Weights of a small GPT-style language model, trained from scratch on English Wikipedia: MLP 704 SwiGLU, RMSNorm before each block.
MLP neurons of a small language model. Each row is named by its layer, matrix (gate and up: input weights; down: output weights) and neuron, and shows model dimensions 128-255. Each number is 128 + 24 x the weight over its row's rms, rounded and kept within 0 to 255. Numbers have three digits each. A neuron's up and down rows have the sign that makes its largest values positive.
After each neuron's rows, "fires after" lists the tokens most often just before its 100 highest values on Wikipedia text that the model never trained on; "fires before" lists the tokens most often just after its 100 highest values on Wikipedia text that the model never trained on.

L5.gate523:106159110074140115126123127127138131136109095064150134152097110154102145149156143121163155165118118103094162084128131132105116078161095154160135154163103125109113121145143184120101128166121110121114143083090133105110143157100125120133135114118159156100117120175150126134100059127131184107133141141110137160146126139131125126107121148088124127135041107132060149140111173151131129109164
L5.up523:148170133102116132176136106118144135144149134165156178107131201114140103098141121192149182145105098179139177085111102133140120134131092165111100152119122170153113105125086159115110105124126129141113170116077128148147127117130151137138123098094175175118134162135158114077101170128121153133101172160110106146129106089162119134138116130135099137148144156150080139153144092153137131127152
L5.down523:088111158117133146159174138128133159107129125188156084094156148115095146137110133120107141119076127088121122114140169136126104107113191096119123132153151169132164087142139155159110166132090131136149116132111086123167109139141109126133149133178152121101172116154128161119119128126138082059113083135123101095093135124143131138143099119142166130105131145140124114131139160089165109121122
fires after: " | ", "+", "; ", " O"
fires before: " | ", ".", " |", "; ", "ath", "burg"

L3.gate668:124100070110140091119144148104144151155107110090154134102094192111154149109206103166098157131145150136142097151092129115134141133123094125113120141175134133129117091151143141076130143150106123182178171131107151099149131151087111097170119143103153121102110187172119118117108166142131165123147160130118139140112121129119125141082097111132113106114159113109157110148115136147112194102142
L3.up668:139108155141124117070137173130082086144113106115113133147163118146113112143091081172117121150116152116135092134148144129191130135110093084120143134102128122128117113132108097096134152116145137197104090108147160115121107147124123118130087129117169148146158080150154098126129106122119106126182093123129145128156065098135146127105130161132147128090087116125157122145137173113086135140146
L3.down668:076135098115156121160107141094145166098133122111176129124110118141141146156189075124150150124134127115122087144176088143162125142134139127096142083134121126084081108118169129125173115161115159174160108072147132108116167116109129071148113123094116141153107163143152108184108125114147123088121142088135143116115126146137181137120079116117170145109148102140145111128161118112151128137120
fires after: "."
fires before: "% | ", ") | ", "%", "% |  |", " | ", " |  |"

L5.gate701:136171131142113109123136136135133094142116095131146157142125132128139156168112127164129116110142159131115112148129111131115114169139119119136132092154168140150053151163150140108140099098140138111100113153157110113098131123169105108112102136125128138108118123154117096148123075082108128115150144133128104101158151088147167121101147084088104184151117161152136138127140119137107186124174
L5.up701:107136114121108130147104119111129146159152106148145138144116124137112130162118143192124113122141081097105156129096151162145088093143126116104131148140126133086115108104159133120165133137146106130136144127168074099155120100129162073123105110116124139129152093112098128136093112102152147128114172121127167110140185089170154134095144132194098144117185158087118099116101083170134128136122
L5.down701:135105147106127115098129103168118152140117106136093125115087097107111129139140158138130118154148091075156139124124142081171112141135143117119135168131129145165103114133109119167161147095143116153137096146162084095080117064087182112107146085115101103130112135141114140154126154144168146069117134113121117121157088112149139161089126118132131125135147114143133127118113108129134082133118
fires after: " | ", " |  |  | ", "% | ", ") | ", ", "
fires before: ",", ".", " | ", " |", ", "

L5.gate32:135122118151113146135141126107123099151152132129103136100136147101107126136125123117192074147127168136108096161167157141077133132139127110145115148107116122148095098104135105151118126148117107137121134135126171160159126153097194108113083112110125129145156132139127139144126120109156142137113139113133111138117120125179170127177114101088131111126162119130126111126128133133079130116095
L5.up32:134138147121157132136162096137122112096125133102119116146153128099137114097118146149063114120142157186123145130155109144097093179104117162118121096140112107120103121092157104130139137076125124117109141124128103147158096128168101128109141106109126099110134159117120111104132147114138110121117145111120112102129118131119076131101135136146090158151125119141105146105167124107120141154117
L5.down32:138126121148120188145140108109175132097133135105164098124114156119107135113127181155120125125114103115141152151103133113090131105188115106142142121114131098116164147112121147158087130120133127137116089119139146096124127174124181102124077158106132118135209110140122169136130103115134141214140112079133161167100120113155091122118102113062127121149126146098103126088098096104132136125143
fires after: "0", "6", "1", "10", "4", "12"
fires before: "0", "1", "3", "2", "7", "6"

L3.gate186:162104159179135130144110125142094145140150140106081190131109094148108137152122134114206120141147123128097108148154126132131163100157113127118140151135116151085113096117152121172099107109113147140123115086142143084147144152143135131146076165121108160109121139166136108104121114085110152127171076142107171107172154104149140108101117106131135124147159127149143090151107090125099165096136
L3.up186:127134134159142107127115089110161149143133142120101140135118152148135119130103160118154111115145116128097107103141118156191105118129125088128141179141075111109060100134095089169113127151157111160124131114094130147126120150125127108114138112148163137124145173130130161085160113104111132121117134088125121070108175104131150145103142157108113153102099135134154107116134114148141126140133
L3.down186:152126171182158113122129133124121123126110101093133192131138100143104144153172160175117142165147153133099116118160148118178165133137116147121154097136145097094099145076118147162103102181179126147141127152109115121144113137126143135149132127126106117147120137140120056125188115106122122086141131131114151122143137137165136145111128153142129147097122140129155074116106123080109126134148
fires after: "."
fires before: " (", ") | ", ") | −"

L4.gate476:093130132145088121140161138115102129078152120077141134143146112151132108121069139135135133140145141150137176144116106171094133150126099158143145142082192141119162133137129124105135174126141140094093143163103134089161096109159141129175129164103096103169108165123110153128162116110107124073160130089113127146085103136087104123119116155112138180122096138117094080119127125137090114156111
L4.up476:118122132127144132162087163116086148159107114136142144117128132097149165122145160100099136114129124108118119152111161106130133127126153157122132107120102138139144158063128094097098137091117104149145152088078123106137146126112152119127105093107145169146145124103109123121107152145116075120104121104150144160148107133119134148100094103129147134122122132141119110135121098114115151145166
L4.down476:159113153131120152117159120132112118143120162124127101133120110104129099100085120122133097118160128129107139113106064153134120117184144125114109104084105105139145126077108109125189148140144152115113114120086138099094147145110109162133100155119154155104110153160130166122127115096109136114121146134107110127128095131113153147105126136166144110147127142134134132144141147147120144132135
fires after: " | "
fires before: " | ", " |", " | +", "."

L3.gate15:148149098092115145059160100144116131125096136113146080119156158163133116114103112162106168153105120151149129132127121091106108095090143135148137129113117136117139109118159155104193128109153109182161108108174114124120133118121117133129143123124128161118150105107079118124118120129169123139127058117140122133117138103086115116108121134170086124113091132100101150133149091135171135130122
L3.up15:133091130113135139120140135086122097138134168176146162100098132094156101142103111127119134079149151159110092166169172151139114106117111173112107133146126124166122080139129100123133142113116138098130134128133122128150158119111142132125128105114187168130134163156086167146162173134123142123162130123138086109081143097129145140145148128132119136160114121128141181132155155138118144148111
L3.down15:165120126108157135122115121167166133058130145121106134182129154101120123165108120114079152151117109100093124111135122090130147138132102158117100087146165164113142112067133122165072168154162133149124133145113141134167155111138126144106097139085156114120125107143119124130093113095091122063167124163112144149148129103171138122156106123122146100146139090145132120107165127170164113110126
fires after: " | ", " (", ") | ", " / "
fires before: ".", " | ", " / (", " |", " | +"

L3.gate277:142080141124099154114137135116106128127143100147136126107092101114117177166091104130129185136122109134124124076145124114113116113147156147143100136127143144131122069138124140110143131144162087123066178161158166148160174153130133136147143136099160118102135130111073093167167104097116123108158118143105120128122150144116158128107118103099088122150102155076174166137143129125169121113123
L3.up277:155114130129100142138109107142116135136139134113098158084121130154118134100129112095146123148147116127157118140104167158135117159144122171083108135103143154148085117120125117115144150124135112122071117139138092096103176134100109147150150108149127118125136107135114115112127121162140097126133094104116159163108117150159150116159092171164106126096144124137123108134157159162138160136134
L3.down277:101125063084150095136136148154111133109123110159159157111132125116155122133095141074144151136162119073190137119172116137172149148113100145148112107132158113115113134140135112161114121116120135140138121134120118138120086098109150122122121125158122132079138105122092114123132114144119113090110159127124139103122143136127109100131122134118119164148112082146125145112121119143130113140117
fires after: " | ", ") | ", " ("
fires before: ".", " | ", " |", " | −", " | +"

L3.gate645:082151148147097099104118126152130111100150181123126101146161132114151117121126136131121114139124140130109154126114092144152112107131150150146129147107094102137093124096121114112149130089134134112158089138164088136095112136123142146105087132176156115202188148104136147136125183133126137114119134116121120137092104085118090128138119077143126115164165118154155095112108110127109157154179
L3.up645:114176085146091111124124147097150118155107172109112108121166179145128129122132102165157130110155171127128101149126145163174140120095124148119160162128145111120103165105158127143172159147109127151145093120122156147121141132158170128120054184103126094169126115149144115132113138148120169100132130141093149110112097110159160161121148128126121123121154132156155130105095100141108122165158
L3.down645:150154128111136127131139144072170085099082121094130133097158135132171106089101149137120123104141109132128094127133149119149147165080124099105119134106170141156133163109135171094132146134125124124134115121126112116158142145081122126118129147113141091115157110098120111160110109102120156000152115123139138096093106109136174142131157163111151102140135132120133152158108059143085115144101
fires after: "\n", " |  |", " |"
fires before: "2", "| ", "1", "|", " C"

L5.gate168:131117143150119095149109105127130132104187118147137147152096117120126133119111124105121124107124190195076114080132104121100122107134138135126164134146115082097131120118144103082138100093109121127141080110121106111083114133108114138133100139108149137163128149125156123114131142085132142138094175121128126142163139106150162130127148119130123103118090141090119142149188139157118114131108
L5.up168:128124133127143120170127105162108148106123160099132136116153116130111091161098106127116149104134099136155107096073144104150101122109122109155155127117118103090092150140101153138131144110124123153105120127100067141146113103101130159107133141086111140148114099151125110148144111178174142117134102127148163135152104117124090162117115116090077117135144121136131137130152126160131179140156
L5.down168:096112111124102140128133122173151126103150157132155146116130100110115129117174104126145106110135149102131126128129118064078162124095117099091154146107112156102099134128077118150077109128161120173121155149152139118120176153128121174120091132142114091162110151150124132128127132128121088146133100085121153159141127083100165111135131103153142141122103111191109145166085152116117140109095
fires after: " | ", "; ", "+", " Atl"
fires before: " | ", "; ", " |", "+"

L3.gate344:117130135117118159097162117126099094119135142162148149099104128107124125104110132165126120153158162103104101103108116084103121137153094120164138103134137124149128085133120116111152147100147089145130100128133131134087111134150103122155113138113074138170139109100134162123133113115143160122129107110126129134149162123122110163145097121130127143098153105121157103129091113091104102161124
L3.up344:107114154102154114158120120160137137095129125140119190159116111159101122141128143133122113119117120122099097171086139153112111090175124109166139076127118139138113138100146113150125127093129137107125118140119096131169125145136138157146132105122158133179167131123125139083141076104137150113110106101154109151136112097127118097144157111120206101101185178099148137124156133094117131174121
L3.down344:109106135106175125127194116157107120134171091147110125122172123080139131138140179166139116141138120153119115124093121136114092163124144164148112093154118135126164117118131138168085101098113134154105139092104129141135160129155136145133144120114136060176171132126113105136141167128099125220144082130152113155121160113140098181135103075140159117108165121112115100118086126097148147126161
fires after: "\n", " |", " | Total |", "|---|---|---|---", " |  |"
fires before: "\n", "|---|---|---|---|", "|", "|---|---|"

L7.gate523:166117153155135119146093105104123137112096135107137120077092154102111099138116111136165123131113154112109141120098157115124149145113164158104110080095154160135118165090115148135114138161151123141112132146108165136154139121106094161114156124145093134128179113154120113144111153138106116101080149113149111138123135138119123149102119128156131125143083124163134143149156106087167091148145
L7.up523:092158152129110147127125127125148129097137144102153150171115097136134111148129113122129135128152121149100167159105141113133124141130112135115132141154122090135139122145112150129141110125161092111140094168096130093136089117121150093134096124142126158142106122110138142152117114107175150099102137163088130096115149105107082097132110177141091098099118100144106148184161105084139100185131
L7.down523:108117083137083101113148151114129121150123138133107156106151157136170166138097147113059113150079109106127119126162138128142123135087158123158093133134142116126111140099145052130129118138087142132093182104153130150137140136115148120163124116152117136147126160122123128164136123147124106000149152147134111168124147166125139120108115122124127154156120155112160119067101176129112154113141
fires after: " | ", " |", "20", "0", " |  |"
fires before: " |", "| ", ":", "\n", " | ", "–"

L3.gate541:144148135108109132115104152092120170117118122117088141127120136126115099187166115119158141146106108156128169159068137142148128150130152113138113122097108105126112136114130149179127164112077189129156124111142093141172154116101153109136113162093086091106145137136138151122157156149143101137134125150136151119111128160140143102127123160117118127147133147117140082104135122135142165144168
L3.up541:145166121127123154106109124114181179121103126112117096142150108140134140150145123128175147103148150127143126145120149136164145144133157139118128148146101109086097138130134165143153096104097097118131119090153134134167113154074081124101126181088123093091143121118090148138141134140133128127135130154129171119129137150120133106106125134109090143157151165109127107087139123140148117115170
L3.down541:154175062123095152136125137127160131068112188116124121137148150155132117136132124164111125074188103122156148131130137154120159110142155096117069149118110115114114095162140150136131129099090122135170102129158136115129138111114115133130140158141131121157122126160107121134133119140148078059146086117110151155153147143131171123121158117124116137116135175129163093139124108098133122152144
fires after: "ologist", " |  |", " |  |  |", " |", ")", " footballer"
fires before: "| ", "-", "- Sh", "|", "- P", "- B"

L3.gate419:142074098145131137090103155129125166128094104109133154140086146102150087106177143080122122173153089113096142162149130147111133163138084133119120147145193153106127146125177149119137136077095149153135091145119093124150141136125121166108112111145147145128106120117124113130105116110118116134131137137077140133121151145091136155139145113133181108128152133123084135162144083100158150158149
L3.up419:051115120118142127133137114179131141101128156129119113142108148131095132126117140146121140147148118140095108188107149149082123149171106160121122121090158131130177153131155168137151140147135113111149109109128135099154130171144108135078125092116116152142116101147133140151125148119174132133120150147084110123111134175151127112194107154109125092127156125108148163176142131148143121102141
L3.down419:102126088174139102174146102149130126167133131136167107099139129132109131124138148151208135146119121108085145124137123083109124114166139084147107132119135123116136136102140118097095116073102079136129117127090112105135148146156124108106103126078128125119137106103098111092135152148137121205124138139130103135109185145158116122180130134111155098133114109135161150134167128120105113174121
fires after: ",", "1"
fires before: "4", "1", "3", "8", "6", "2"

L7.gate153:092134153109123122117115145137112174112136106116098139137157134105147111147111094132121119149161128096108125125154161173130161120062103148103111110111122120135161162050105114202128106125143134135128077130149112122126112096145119152089144155127093116129149099118129121169157139129135105187108132123096106124151108148126141081126136135137100125127128162072196112158117112102134101152146
L7.up153:141144122132179115092145096133108144092102143135141104101119148108119085118104101130137123097136078132162158200112155143157094150093132119117163155154146142080096134119136104137162146101152159147146120102118144164168154143167161102126081144124124138125127161123108129127116059156126150125110143093137154057154094146137116144149094109154145139129097148147144106121108115145138117145170
L7.down153:117123127117110119140108146086079151116121154136101153128133150098124168159144097149144158082120142126160142124088111132126120147116134099133149117120109179091126094132164129117120153142087141095119171098074134155171149106122176113109132119160121142171169132118139114149121119099127120138197103140152105196113166124134135143109134147117116138147108140089136130145144142103154131097150
fires after: " | ", "; ", "–", "v", "n"
fires before: " | ", "; ", "ros"

L5.gate604:109134122092111135105165176155130144121153098081110114142143139146111116163167109155140087108156115133165107091086121097099109124105146095139185111133072082147150120141149136172160101116123103146118143173134125161151134138112120157116129085124156109142124137139091144123147103123156124137118149148142122158134087102103088127138145139109124105188118107137101117173104150113142146117145
L5.up604:181114191099129111146095129145086133133168187102145148129109121138110116077125099132129165125151142136143109143114155137129146121095127126090141144124127124113107102112150153149141099097095111142158138133122134108122150126111135133134137125088113107126140158099142119089123094145135119112096140128122108134104141140192139102105142141113116136150106186102122112142150113155133115121181
L5.down604:118143103113112154124128147160119102082106124126116148124096154148154117125117126117119117085126156121128119157104122175106102165121166158131154098121122147146137109154150157152071099086112094133124154102129122150154140109154106127106127095142134092114153144107115138122136127163161096091164102137154135130092124096142053121113094132150137127129145129112129067145114139116142131150145
fires after: " |", "|---|---|---|---|", "|---|---|---|---|---|---|", " | Total |", "|---|---|", "001"
fires before: "| ", "|", "|---|---|---|---|---|---|", "K"

L7.gate614:124110129128110132081115185099104137146126131150127136144126100145136120114111132137097203114132167154105145122110148131099160141131161116131137160160131157123117140100139119047156154116133118162115116104138122136144078104091174120159112120103128175171097149197123096108119112115151136119125123128101111112099138121098099130104128120122156154151108155066161132134126116159167137100132
L7.up614:186125118118126098124119148162129134142128131137105121120107108112120127102122144128091149139160118181115135141122149116164119145143123154128119147149110146125114127131152092133135166171114095152049077106110133114104124128125136131171065112147134157096086100109103087129138106078139130120101098096174166124165141176105102136145117114120121114130135132069153140113097091148127106085146
L7.down614:090118138132117133123116162112144129154160091088102163124112136097145141092155114104113113133121137141097147146131101130167092114135147168137140138149123119115181142122112130093112109128148104081083126115097126150114115116148131134125114149118128141117107086132128123125097141068106102155126114094126107078131126124109165106112169092131127128110087120128164145151166092121138122095149
fires after: "| ", "\n"
fires before: ".", " |", " | ", " | I"

L3.gate387:162117079121125168167124069096147109160117137131163156080144127101121177138098109160133149154161136130136108132109070099113081138183106130134118130113107139138170119146135150127143091117165178104145157109122142142120107121166154136140130100116131161113129155109122139170119196125119116125137132119105114138111159112097102086109111141159126081102143102156104131135106111169159128139168
L3.up387:106145113133137095185143107097152161170144136115185121115121141111125137141149145103154115111124105107154123131160113108104165161153136099080132147150128141132108105097117103099077153165078120154079168139169112099131116101111161133121127135121137086052146125128130090147164105107115134105143130170168157145132097131113144133119123094134143135169155123129153139130145131124115088136103
L3.down387:138128106149093179142127091132177132129152122113144133128101148118154102119103172131112142159138078105154086098149101120135116083145125155120079122114119083139147138146167157144103135135133125131080117173145142084124100124117112114076106148101143122121118096129114131141122127139105085196150102185145180130101130126085155130131161133111165112154140141147114122118126151142132121111116
fires after: "0", "1", "2", "6", "3"
fires before: "0", "1", "2", "3"

L3.gate159:150134083112118135131162154082118136149149107110118166121134150160152100102144117120174125094136082115140124103123150133075143153122099160137102101151082146130135095115142109123174128104118119169106117138145136147142146108126159139112116095153148109115134146169105119150140115101134103128164139089129145127125108133139133075105136119154166088123164117136094111183171124140128144112141
L3.up159:124155069090116103101105096106115161151126137092128133142190133142096112110107119111136100092117148167123137100096157124122116186119101116132163130145142113136099102104078114204174111079113139153117146138149111176157146148117118139143152127103158132138110129157128125099131095128114091129115141091144118105125132122155134128121115119135110152164107123151131120183169109083143098100148
L3.down159:114176121128130091139103154118154092131102135142104154142129142124147091139126145126129111126106157133138126102114168103155111156120146120135146151124158124096148116154132092163174138112128110147134147152167138145186152162142117108133141110112112134133115111143151131152165108113143127000111140086123095100135142110168138119109147136139126126168129127187128121172119084082179132135155
fires after: " |", "|---|---|---|---|---|---|", " |  |", "|---|---|---|---|---|", " % | ±% |"
fires before: "| ", "|", "|  |", "|---|---|---|---|---|---|", "|  | Labour"

L4.gate558:130124114140086117104127110135168111146111111105127104135103119130119105164112146146154124113130117088135114129127127142182191123089151087122112075150127130147134101145152122153160081135097086115097163090134110139114135110145167084130180141094141092153134185166131118146131131086133141106099140143115117153096143095093157097072111116124128144128150140134115127129116142131147176139134
L4.up558:126139118111131111107121076097155111106162118138174145132144099082142098136133157105158103148163090091145144134119154119085162127099103127128095129102140145150131178157134158122097067123126116139118125113108124138114118117131118154117082140131113167145117167135093134151135086106112125120091118111111139144194119109109070135127144127122123131128109136145130058145123092114157161133137
L4.down558:123162145152127099113100065175138101110129137133084126140155143134115087114091121142118096093118135121124162113132115150121169139120086133131134136088146091129129109086086162164137130132109144201155106115119138154152160122137177114136164118127121110130125152111119108106145140116132144109180188142168095147147139128154166168110156095152124138162157091117125126149146106143129083082112
fires after: ".", ")"
fires before: "\n\n", "-", "- ", "- The", "et"

L3.gate94:111151101123113104064143107100131156109110132095145142152102118150095133136130155129164175171161118076110162144112086154150129073101139175140090131128123136130079126090158147130139094149129145166143158139157126165169155142123139106143088128152115075121166133130105174118141122116102155144115157100152145122192136117140123116135151139149108094146146158140146115108141139160141146158108
L3.up94:147098113137126140152145134148151176137106174098116123112105136141105100122128136141147153144095120132107126168117149098166093146108134187133130137125117152162118117112123154139144129138126138133149135076122096131166130159144133134130134140142088125111135176134089118151135129093131161143133144129117109133095192150157072099094161155097157082107113097151079125130122108149146139137084
L3.down94:096148141139112142131124121120098157079093162085140134165115131111143128135144111116101139126163104130145132153137093138135131097086115170102077131100101081162134142097144169166093135123148101104139149136186151160135121102127150180135110153178123071124153157122167130123132128111138142073133113135133119130179129093149175116121154143128111134097161154104122159057094154170125143124123
fires after: ")", ".", "000"
fires before: "- ", "-"

L3.gate482:169121146128071124137083161069113134160148158150154145114116122146123148114151128185120119136125109177090184130153110137147139137102131148166089149147128116121145146108105165131115145152148120107121157099098093115167111143161153138114148096127090138126074139132132170133128093166154141136156123145147132120159131173143122142148095106070150139117131101112106109162142134136164126150118
L3.up482:106153135130119118133128156103119159156127135143142108094163161106155116129161087127117126144104107135110087133119135124106160152143135089125135152087133128147116095136059071129124147125119134152096127158124093144142147097080140136160109136138115100153106150165100093113162131116130108103136137150137126118118103171114151136082114150129115124114127127085150103115106135112113146134129
L3.down482:144124085154119134141095161108158134121114106135148071151126138080133088106125113116101145124121140089131112174095159100111161152105138099129138109121131138111110121050121100185147150133172142150147123147125117139151119158090125129128097129157121168184097126172111080115116151095108116110135135140173139158155099118128131150115168092171183137144172110099136135110153122125130146154151
fires after: "\n", "andidate | Votes |", "\n\n", "|---|---|---|---"
fires before: "\n", " P"

L3.gate134:141123114123109122102097140102066083155169103131110108114161117183177153120082151169154160083127121140154084106182124142114114118105119144105108117095158127150111119121123144083146156086124111123106131144153099112153151131120141150139145130153129136116103163111137152181130096127088093123092123132131153164143139143129123133107119113080116103121101119115132124168161141159126162151174
L3.up134:124110139136126121125136102094136109188096130112110136074105105114154141133121125133141157132147101139143087112110158140098094141113118139125124104095114128132136167090152136099184149116128155126135084120148103111140137136141133133173149087112119140113158133100135133112164090098111093134152106130143144113140123107091121132115085130069116100150137125098080118179146152150135144154146
L3.down134:106106137131165118110162124128102128108130121145088120128078129119128158098119099143128149139172107115143081183160107079107106145121103116139169137152140103167082137102089114110161142144122128150073127126146129102126099149105148151130158147125113138131151098140118145160098093142139107089139147152115141128173097152134145112132090147099112126148111117119117139099113162122111142125110
fires after: " | ", ") | ", "; "
fires before: " | ", ".", " | +", " | −", "; "